config = dict(
    n_layer=11,
    d_model=192,
    n_head=6,
    n_kv_head=6,
    head_dim=64,
    d_mlp=768,
    vocab_size=8192,
    activation='squared_relu',
    norm='rmsnorm',
    norm_place='out',
    norm_eps=1e-05,
    positions='rope',
    rope_base=10000.0,
    rope_fraction=1.0,
    qk_norm=True,
    attn_scale=0.125,
    bias='all',
    tie_embeddings=True,
    parallel_block=False,
    init='uniform',
    init_std_qkv=0.0503,
    init_std_o=0.00758,
    init_std_up=0.0503,
    init_std_down=0.00536,
    init_out_by_depth=True,
    optimizer='adamw',
    lr=0.00338,
    lr_mult_qkv=0.7,
    lr_mult_o=0.762,
    beta1=0.9,
    beta2=0.95,
    lr_head=0.00559,
    warmup_steps=279,
    schedule='wsd',
    decay_fraction=0.894,
    decay_shape='linear',
    final_lr_fraction=0.0,
    batch_tokens=16384,
    seq_len=512,
    doc_mask=True,
    train_tokens=132500000,
    steps=8088,
    dataset='wikipedia_en',
)
MLP neurons of a small language model. Each row is named by its layer, matrix (up: input weights; down: output weights) and neuron, and shows model dimensions 0-191. Each number is 500 + 50 x the weight over its row's rms, rounded and kept within 0 to 999. Numbers have three digits each.
After each neuron's rows, "fires before" lists the tokens most often just after its 100 highest values on Wikipedia text that the model never trained on; "fires after" lists the tokens most often just before its 100 highest values on Wikipedia text that the model never trained on.

L4.up741:495564472451604440487500588522510447471536487479487563472534481534430453594408585462495517460488492468404570563442526462563558516498405457513410474487510493340546487480584431531475510500490461489490544453405567544527538433510474498636513602451447528475456422511484507520508525544468557574563549507460566467472535511511598523452520486492510542470518394511466428542495533522557466558524481518418546484588446527344522544432490488405364489536437509535560531460539535507499491611476481475478457521498503481510567500524525544531560562442423531526555486495458469480467500413455528551
L4.down741:529503484591414509501503567535512539575493589521480420542537535570448488463462488514386516465448471475509516436473515548480548456501477390541583506515457583531571517443462479503552571470553481517515531441533550465381539459572512525480427481468507416476455439472635529476465522465561415514553542479412519477424585441486556450451508513522615602453455485551571404467503553500478511441467555415528577467504531531614522438591442523452509533455517554494488475489492529616577457465380507508477515456499512518511508553448494549517555491523543429552475532420517467482395511516445586516
fires before: "0", "1", "3", "2", "4", "5"
fires after: "0"

L2.up69:406458455484430570519522566550494454556466521477503500471497550536463584414414548596558490519485512528554566551506421535534589550505504544534536437589491500405616573472590514417521460467490489452396428494568503631428521556534601485543448485467510548457473501521431521510464496470534524489467529463492474529499533531484425550569560539464514525473536527583515498504474536527622493507524529599465544487486537575317543525464478484448541512455533543484475505458502526467469593545588480431538441457452528462505495474463526491464467517527465495507405553482453504541386475394549543417
L2.down69:483487429522545433547475451436475551497501475471469453510504497463574473475512513476455601545559589530380574493509506469512446530471465568456384454523498443447466438527510456447558537495500513467510496560550459527585421525581539477401461607486482557488490516509550467527504434395490467430580539468539539507514480437469528507482563602514537499567458347509470557505473547490453585499539571531483598486437460501469467515496462481604534546518475510629510499493328483525476509455510559490421531515446537541409392529557488456572527520393509556478480517531500480503610555490492507447
fires before: " |", ")", "1", " Western", "var"
fires after: " |", "|", "1", ".", "0", "5"

L4.up715:584611517452550502554444502453443548495479540576460524505572599458416567528488553558534551450533388508482465442559541483501549550501502487549534488472531509540529526569562451456659471480441492428513527518419628483446544489524508469449522586476463509511445575520524408529548552487488473450445477530446466494496561453553504548452516556443399420419476443504448501556575417575466441616487453478501464527540539496452521479435554451425567485440439511489524449471519505542542473562527551459497532475513397464552508531483574473435564575502490460504520533480466488510506509318485539487
L4.down715:348537484495533430543598493550502466507489468526613513555525462551482455452501462489501483537490412505500613518548494541483458506566515524535507553504513516464458569531433488438288532435586456556609513511593535466466511543437554538543462525534522493524509486511461467571529384524447564543530543417462544547551481601505496514507500420446502523444482495496518480496544493443592499404578491530500478472508586451527417436581514482513494569528454506482408579563505491489488511568534492448517431488509494503462525516522499552606487512564436496455514403531598509527492463608545415508
fires before: "9", "0", "1", "5", "7", "6"
fires after: "1", "9", " ", "8", "0", "2"

L7.up376:437509480499461542468588588518502465480457395421510440523488544505533451469476487427535471551449491466456557454504546562438471510473460528469496418514461505510494447405511490523513427464469559491463486454543526489406506565534540564556433444576508504464529458547493488548462602560469535492525583555418495529468512517495489483495450508467529553479566523554568400570551516396528527447518501539499559598449521528431532517507467537519497496570513663467525519471450553469430509429610507526580501565651457449564488505395587531444458518559426532566556565426488491374446518486581500515
L7.down376:505475480455514477539417494593540487510555467544487432542466570481458489465504575410551526479561474569519522568486554555518540448569465477449489519624467504644416554540536516451502473518438467539541585458519491495508509504569467490481479458479541571578469473487528534467455487483446557526501569523529637459535412555510506366512435525477445499520426616492559495475523614614523533457438530517554540485545540534533491453520459559470510486468507459539524584465539488467493422475569497482498406523495461560501407551546454562473527415543532489394348481490476509416588547470531543459
fires before: " |", "%", "0", " life", " ", " career"
fires after: "0", ".", "==", "1", "2"

L8.up734:526527465508559506459451571510437430514570503492479482465499498587435618513444507500519579483498471551453480521501445446497439389538447557456528520488561478540558516551425457497529504509449572466467500449567473476486492544436455456384485481480517494486492545517550501452459546486569526546498482411539531475515532436548636422522357512431524546443436440550571492618423439508506574519528409561460494389493489489499446483577515599530495469521479483491435443510426536509417474541438493499450544505553442511609443562508492570494593523443479524647420510489585440480530458462510526495
L8.down734:420520419493512531517481392519424556412519568508484537425507591515449391574461662496539440485595534474486466508493457599573538505523508482418486546502508497492367500454508510489491573474465551420574436474441575494519516499511480496590551542505463416408517471587441434473551496523527431497473483496569472532588457535421486511511590376491464489448380524538488557565588485504515505482504526553452509511603478444540562500476399507452610520501458508495536479517549482485508452455463510527439558491528516453416482471460516458487459562461531501511410428521533509549545442506472561537
fires before: "4", "3", "2", "0", "6", "1"
fires after: "0", "9"

L7.up613:500601450544535459448481550543520472489481432411470407535494507502512457519522515483526492547581461511527443512478514541483427583515536432517476460517491459452526562475398499449599588531442512540503546513453525468480569515551514489438516513549449452534516564527538562472562510424555503586524482514386463592547517546471497478573564534390406535503464411460414565456443523518541411499540388553502507393545486448393514543508464456491536490437489516523552545402572456442559447510521526517490422438509455527559504569566598535470459585502462557469506543503538541593550486461646527535
L7.down613:438446416507495456500435576550497431507488405480443470503479472522501455494497428476479472516448518457476506567524569540453493487514603611480505508440525518523572500479513574470443501503492584530423475504544557486561485534519482431476519492552509529411466464425453444584488490518441550521494536504594494469441646413540589496462513476565473468496483499461513490562552521425476452529398578442555473394474476564502578434501501507574484510675442461538464448529587480506422554533496524592543568484446481419500618467459465499456546432504414476453515411526539522510474467470418497404
fires before: "---|---|---|---|", "\n", " ", "The", ":", "9"
fires after: "\n", "|---|", "-", "1", " ", ","

L7.up267:494549419473597598523515517543515460482554494544430497538503438595483526523422518488516579479550435498534524427490418454495524405564470531531489429505496544394512458506569502517553502450455574448463495445448508544441477517405452445402520515482330510528540525521404424488456562505420548472482542446492416520433490473601508525480469568526583489578497481569435505509463485528518544448475472478501494479461421557551480488493659511466513420515487534488458416518537513475532514507527572488458621442550461513558454515445492520528645492500493478486431549581574485515407540476503463444
L7.down267:407517559589568501525468407472497626487504586477474437530558479494503455572500552481475571448508517568462450524579477478560505502470515378466506492524498442528550489490599461545595500442528531490491487500490568454631522382494595448549512536515570479529474500460473471552502544489461544540500437496545500491566461543481607468497572534362460555447573439569553561460486415492425466528488481556478523404485612488458570494462410514526518526585476532497466489498468493458493535411462525543491484443519487486420520561577496498458513444481494469583471544457471485496571535334552487515
fires before: "0", "9", "8", "6", "5", "2"
fires after: "0", "9", "–"

L7.up672:505577511524459527552561533418515476570542466502443466457545476439457527467378510590553536480500503411535507436540473475535445506450498486484597546450507533546482562607572417494440528474470468478522655526456529528496566475500533460556519536477394478535519525561511494531545549357489525504424459571510490427477577517604486440485454445486470459552447498470500391542543406508496446464509415567501462507511499467364514455491539471540493489541456502486448485532468530519452524574538459366501533430518452475541527540490618473460601541487480501516559476485523505494432460356578492504
L7.down672:498521533476538508522469543514492554515525575504458465539358486553417410483487491461510561527495569423473526578532498427486474502387436528462558479527481509475475497519502511477444467498530595530554527471436476502502573520490431478576501551579545498484495463343388500468441440580494561513550527516501434575487544624612554490513518477481492506418551521478581453497587523522571439545447547487445457399614489478463463522345494451569519572437513510464623543571556478481529451456492549456537461521472521465436488553472528589502546548467460483465463485562516505487479511603450467495
fires before: "0", "1", "2", "3", "4"
fires after: " |", " ", ";", "\n"

L7.up522:557585485452543463537557437580480465605555466580390489606548505550489510558547481432484555556556608481514568519456456475514530460496501560503597442504576498468385498520362499498513467553493487493418484478528558560537524500491556477602493450422551577433503531487530523525439480558475571547545520510539588440493492581564543511568573523506496589489501498526477545489445464550547539565520475551480403430483477483473459514431497493541600466408513561504541535415469472481539455466519476499542443421516515438537466433461506519470544476533492551423465508573520505507491607349536561453
L7.down522:391422466570410551401503490429557621472479414537473469494565539447562506431521481500494426517511529572552496471556546590473510470474613458466549544517514542513536534573568479426507541508497503577576416582505445478483480529547444462544515468482515475462520480510503524445451430420525491532508534513488491464528530515463497470530517480563482526521508507568603483480499476497604499517554486478518499613440538548540492581491480489568357451471543548531546557446501491504510565412467498497401549486481507536526543554535491426481527473542512518547424457620599506586482333555513391537
fires before: "″", " |", ".", "′", " ft", "\n"
fires after: "4", "3", "5", "1", "0"

L7.up391:473556494439436458492470473416423511507532512507532579523499496529459536534487502503575485483413442447412518497535475478540464551479428439490443526527575479413474511571486446513480508520455549504490527451475670553514602469453440432493481516449452602511487515473571491509358507381414512511531526511565527489529527434518548481523572445440505618544537445447536476628538464518515453532535467597470444440539547458499512470493412463508468534576488481549540425593505431416449475609540547571488488480518494546553493503531449556526466535512453548582404510493512462476419450459468386511
L7.down391:515510502490508506510501595532522542517407501471527521457505564486568560428477572484484506420475481510439559431438472529517541618472420445552544475508459567460545462565540449443504526390580489539493450571602405492522504514460489610466498536512455538477514492508487539429517563608493414494466460491472517560559478487520392559510481409465486584515536474522568530468460427582449538566441553492480484384420516578574362497469490511465467517460451558411422437504516515529462451533571544521499523552547458473428448557467530532500525499554570502455534506502575402450593610519513479453
fires before: "1", "4", "2", "3", "0", "5"
fires after: "0", "2", "5", "6"

L7.up235:493498490608545495544529518594450518459486477502439407443486503610529483529480460512498603497493508469497504509545400467572520485536505500582530474456531477560560550516532452447544426545518590504433549498522505489374609599535400559449504520529487565484436526507504493503580554507535559563466506490451441506477497547586529464523458518455482548571583405457502538569457518487499601535591462500479475462517551434530500435548535538560482417472492442497461476521529316434496516648509513529470516631499479563551599536435540465463444521521489477525443544462552519486500469433543500537
L7.down235:514497500443508529528527413446454512409573448503510504394492471533358432441433541428487521522578511414463462472546488458512484501533568551489513501516568547536531516487441566539527508434401574430456482468467525490429400522538497533510581443452580368459485500522389484597534497490499483488537451414528458494468493559415567423434630501549533405498539524501460503569598506563521491428466470530470521476559491493486475527376473491470490514496545489533555468568478553512548548550525545493469587397514543523565464508509416434584492467555534513416484493524524472554571469484423540561
fires before: "9", "2", "8", "7", "6"
fires after: "1", "9", " "

L4.up308:554492523453539513456510520554564451542492508473452527516519648513516373496527556499596497556493534490478565437500514514511531447475548410439504443493479490444500399483554486529509473475475522473462467540470578476554511514497575512484506453393597532392524555452561514565564580526480431597560580524527501480529464529475456484452519412451492617422633404628446513441456558505523474493534476548491517531487492551418541360436450546436562489517497595498528433566524504495560560460556542492526422505525465426535525496422566487552532562523498555486546495528534487423444499461551532484
L4.down308:511519446418450463521496414472592459485495459531509444529525487475560464580546406521474487603473547550498620482406464517481581504546532474401534377460520558467420497532543572504444463429594531532565504532504493477493545535381547448515478476549550612450486438429463568488523476488430431490514490422520573554561412529430437598472587554545479491530461510542478549492436559483510510489537441478534486582431434568474483443463402450473503468456532508454439528508488512472589507519472453500461422426620527537478477509483513482496536571529512420427500567591557520514557461513476441489
fires before: " |", ".", ";", ":"
fires after: " ", " +"

L8.up300:440498509420515480534449430456484537527592473531409590445511523449442533532431449407528534492526556467486553421511442435514401535497463528483507438478502536527499502513514483528563435493563520488493569518410517516510526430488510496448536512459431544489498541504499473481488568474464504496499503444591599415408492462478537581466527459510591512565437495579610428605639533509423478496471456571519459535525437471523550548548410517479397514654407495527431520540513477436500523579518526556485537499520471473464471523438459566462469442505448619398481519488510415525442413459470480457
L8.down300:275444531487483479563469593563549485505502477447485422502394495479537526470493620511489501450442508480475574588441550435408524485483431486457520464550472535522507473587589467416399524459502521525500480551495528511536432520491504510525581534491546524553484476434475623498487506554496543581630506549405524552460470526531366395503488545555426538518555500419504527511544545517557477440551547521456561514526547513475514440501553608531522450450499523488494483548467424462456486496457523465538537533515499485475504450526481507440472532540597446593517531493534533519630523508492487547
fires before: ".", " |", "0", " (", "1"
fires after: "0", "2", "5"

L4.up573:449572472481531482463468572491526519486507496442517507580516448500499466534550493532506501468505414491488415530527427496456521458480456393441511471496585394450489496544431433434504567470473438577578436591505482489485550421390476439570523480495466466469444541509557433503473496509530472503560527521517557579483568492404556528539515558383493525465487386504486394544520417509556419507522481566496424455550524496494572602485478424597438534449464499569508481433544447428499543600474445530504513400504503399514536470593550563537413541494466451471452488490485494651477525474471545551
L4.down573:494479489462448492467580539533495477554453533600586583535509480458516443440567420565473538520528502464507530535571460491454555570469466533598464454513474459390480456476469474507523402449478546497503550599481517525485567468489421510508484529622587440522529517395450444461474498525602575475556533531549473545519429511488485528508560478498479412529603469457541514506524568520482517496446516552538532502506489541499367505498453458554545561530473557451525508511373523550551366524512603468455465539359519433509530487591542543472595535491451468477483501439394425540573540514533538516
fires before: "0", "9", "2", "5", "4", "3"
fires after: "0", "9"